Part of a small language model's weights.
Size: 6 heads of 32, MLP 384 SwiGLU, vocabulary 2048, 5.22M parameters.
MLP neurons of a small language model. Each row is named by its layer, matrix (gate and up: input weights) and neuron, and shows model dimensions 0-191. Each number is 128 + 32 x the weight over its row's rms, rounded and kept within 0 to 255. Numbers have three digits each. A neuron's up and down rows have the sign that makes its largest values positive.
After each neuron's rows, "fires in" lists the words (lower case) most often at its 100 highest values on Wikipedia text that the model never trained on.

L2.gate112:100201137142107128126109135073178110141125147126097127107124107065163141160122106125087055162172169126131134117132167113127061104147109097128151160107118129147153138099149142100176123206150103129100145130081134130154031062103082128118106126128110145102147103102109091086102123127126118115113125088124154125092133132136142165100185106095141131064183112132094196178102143146156069172177124099170116099180088191102089193164139092153159160118122103097112121102134137119097144131187103090158128165149182159110162145121169113135214145177106156120120194146095120126169149126036167159
L2.up112:151147129138120176133100139115165121126103165133120123107120157042154137110159166108159111142083164129124141120203112103120096100094118170125083087126069108185198132115171136164153147176194107128148091149111167095161041155055099120170159111121113134106131096132062070082129170127134120135119162118100130117082115161100159202107168152131161091101136077089101157147183097132170105175175151130165144090121110184102104159131078164164119148096090151111137153161132134091131111134151141130118163126070141110123150185156182074132175168192090088099151139113114149141209154123152119146
fires in: "football", "cooper", "footballer", "music", "has"

L2.gate358:108165105104150131139133166156160193106083167049121149134126068056125079137163114115118128133138113124112135134187075135098106140119097168074121140130097114127107168088112085168132107112137115171128154135134148104115109140132151133165157108126138105094122158100124083100104093153071121129108139140143194122101104144188110198145101111119119121107127180067113098164140136089145100141143095169139158094103105098099158098105151089139137139067100098077214102133098139110131097151136141124162192099101093172100101149110086127139186161255108085201156098091108192182131118155091118130
L2.up358:117176094072146137103193146141147150099083160086084156134137106061124114108103115169100091124123158148120110157126112155066113139136122106099119164114054086122129124133169066176147108081139083137114105138176111178125092076133156145104135102130133149106180122120093134097135055136114114132092131123158133125077089147108082223128153147127147172113155153073114132143140109134180120100169071146134163097097099152091200127116163104165105169113089125024202097098073153080147118178127095144155131154129170151114094116107122114165157117239107132130141106097099135136157121136081129120
fires in: "first", "infantry", "wrestling", "allied", "cancer", "times"

L2.gate336:146111074115151128145119099079127128107169145138184121126110151150152159127153056123129133146123121105052127151110126128218150111083124160086162162171131100173154135123079088131125154192165098169111147148139103160057112161135097062111159156122106095054070123108165122116142156117134130131127096137082153131091188166169137171144116105163164153156198111130155137138127159138127126117208107117182145081089128129130145188151078128238118146107181155195131137114110101154090171118088051113129124105111092098102099167101113099146136186094086111161149104111107114154114160088112134147
L2.up336:117137101135129139156127091000137102146132143148127137151108127129152179131163071109109107113165088070093171139127123133187147137106116139175140159183099102136128118108134123139125153183128038166045131206100166149121151129075107112131148126187136059123088130135178161120103149117104130141154104174145108129121184142138072155118121147187126094146153139135068126145142129161042097137200124154165114131096142126133199139141144095172097145107143154142107107128112192154169196107139089183098069143142101101090098134107119105097109162143131103121125084119116154156118181112125161174
fires in: "season", "january", "april", "july", "september"

L2.gate80:061110160096089122141105107084138137151097165129116197063126132159133133120133098132129094170115146114111088151199146151096107117092166133164124146098124144139161138084135162103101131145129127167157128146150127077140100080112158143204100193162119131114065121087128140084093049137118143154113136106150109151079141137108138131106130104198105074131162076139109121090114195105144083055163156112183122177171113125071099112123074108174136147100140067185158141136108080101181054141149168095131119082139146127159151142104139132176148137173169186075110098059130101129107092150148159100
L2.up80:091135155109121139098111136125131087117141186117105163055141128185143141103111180079117100190104189164109090164123148125123173140074234155105152176116124140135137174075139151080137145056125132154186146135113083104153124132101160127159119175139090125153102153083154152088125058111099108133088100109142160154124192134122130125128088151190117093090198114140134138093138148128179128110153131091152164127143063132120120161140114099192087107152149092145157137131118093078144124159183110079105183104088135162135176178042197164173157146118107152093135099148135125127106125127149141081
fires in: "or", "scientific"

L6.gate160:132063150110108136161098150112129110098128100069110117119083157131174125146047110112146069112118132112094107158105114147186120198099141216138099128108106133108121124104135140144152130161119128103132154122124017094181128121089147138132117072117215142133165148135110077083159129082143102079177121086123143112140104070151099140164167058134160201106155078154084159103110068160180127104100133142134145108155146097117144168102127103161110074118109144158126127151163115076128113128108122153099148131146129083112059123185061113136123080081133142152099073075141119076078120129150154158
L6.up160:085130140094123137089054116129151114107131113088081137100066086097070077112107078105141099127144119199148125098050208147140134089125116180142134132126120143115161130066124130093096150148130097153095069153179130159134111084129106151146120131140114140106082143101140178095130201148158124109106171125118124125112174096132162131154072122130117143052116196170128136112099106136124112060092112115097146133135099091109137146113138064160175138163144178100177148165132160065172137052217138072162123124179136169106120130167146088152084125130149101102113104146113090159142105101095187148
fires in: "in", "km", "premiered", "previously"

L2.gate312:160151150156167116156099111163130080117113127129150173128151120103092156148122176143120135168156151098073142122199124141155167109149087129157121112132071154135156118076096147139113104166230122160132179155104134121161107072186099108117170141082158065138179062170120094169192153092121151110096131125135135106147106208142103125147133153176179073156125123089120150122113106135117125103119101130189117135153113170158100136089153107128180139134141083152179113146071134122148102188093081201091142136078150076159162118071118150150136130116094103164113120146147111097113098133118138008
L2.up312:145105179139081120154138114061150164115132121119152126126144183169160119074160125147099141092079136172150104123136134180110097117075110156102123091143161113128103134073143133090069150143112169132073096139125095073107160137101166141118099059151074175140139118180134105133140112154082127141118141165143123136190089080118144106138087114159000188130108097153065087153158157179115144171143154123074078140137153170134133093138106134166088150125125172105052140134184127157140136083115142173158136085115094148177126125197150150114110164100135121102116085076110130129056141103162114179
fires in: "2018", "2012", "2019", "2017", "2010", "2015"

L2.gate232:152164167145058137093110201120119132138092156119069133110084131168103108181178144081123071126120126170195103126148133093135156158137120105114104108089149065171121139112091133189169114110098069186085115110049171093144116133128138124152137142141112160104121178078133091055119194132039085111159107189120158117144090123143125147125138119101176105150142138163100155124146110137156140180124170148183132111133102114163186111063137118146153121100088133150133119159162157133137119132137190128050187166095133109141122102189088145185171110139101160178124126138068119120103133105104106103
L2.up232:123179149124167026126124072143129110153118124079080112120110058161069160079131209143133077118145143133153117103095152169130106086137041083096150156142188116118117071159125090127171143121082121087136098129128160162156117156124103131101130095139126139118138174138163194120079122114129144130161104168153126150105132136126086084104136131127135144090109147149132153147148134159113114156106172119116107193139122096087162133098143103121063160170078190071121112189180097088117110109145193064083132118136097112130069119046135148090088140143194166074114121113140167139140084150102118125
fires in: "all", "some", "chromosome", "gomez", "omega"

L6.gate60:117094074134178109132107137131146128145086132182097118121105097100130143095123120115112116137203112121157101118177064131149108135160142098125131087045119096128101121162139069138132154071107137171178158098116076138163183136144114107182133136069126085157193129074143122138160109138164128226192127113103055174081170145117186135077108119132068115181118126118204135148108146158109123083107168188134082144160081110100148125100155127116084127097163151106114105078115150165109135116145145127130127101112143103170128164161141148105128118106216188076140171185157115138088166116118130158
L6.up60:150132160140134090104132191078140119117104126104131091095098124158073123124184122110084098176113123110116086143171131098137093189178170122087128106077085119104184098113121122182139149139133122155130168083094147132159095140087095144124125117108132176121138084131174140129104125087107131171179114196105053165118107149158209146093186160180097118110126067153119127176151107107168104022122119103135158085133114196179119130136161203144101129152139188135095150148099168112101139139171201132108216119077118118101132161123140114091090097093116098146126136147107135125094154137132088099
fires in: "with", "emma"

L2.gate186:154088082120160202134115121108142120117080136112158155123117071135097129154157120116095167171116121185125102101165135133103154178159156133102074172091147137138174169144149122125133099117162096105145098134195170122113140147173143125150112111080168124097078120132081079152193103094141141091070109083116110066132167087114079133111144144105132085106090099050115133105147099035135109088177099142134120087090117102165134061180054071167112106137173123144154129123100090170166145124090201159136176077081179148130107146056155102139130093163127090128119086126126109103136124120147134096
L2.up186:107143087107141109185162091117174178133098131122158124105105092130105163161152106111030096190114182114132128117135153118081195217167149093106088157076135130149101128096164109110107140161180086078139151123161102123064132111183101118104122126138138094135109136176055082118135118122126178075040066149111145096122120098108108161113115136119141157135165073127168136132116093078163100138132136135133118101085143119121110088159086078119148184139186136101098138160076102122138130158062147149118171154088173125111115156035155127102110108176136112137127106108071168103095116133145137170
fires in: "final", "only", "qualification", "championship", "professional", "appearances"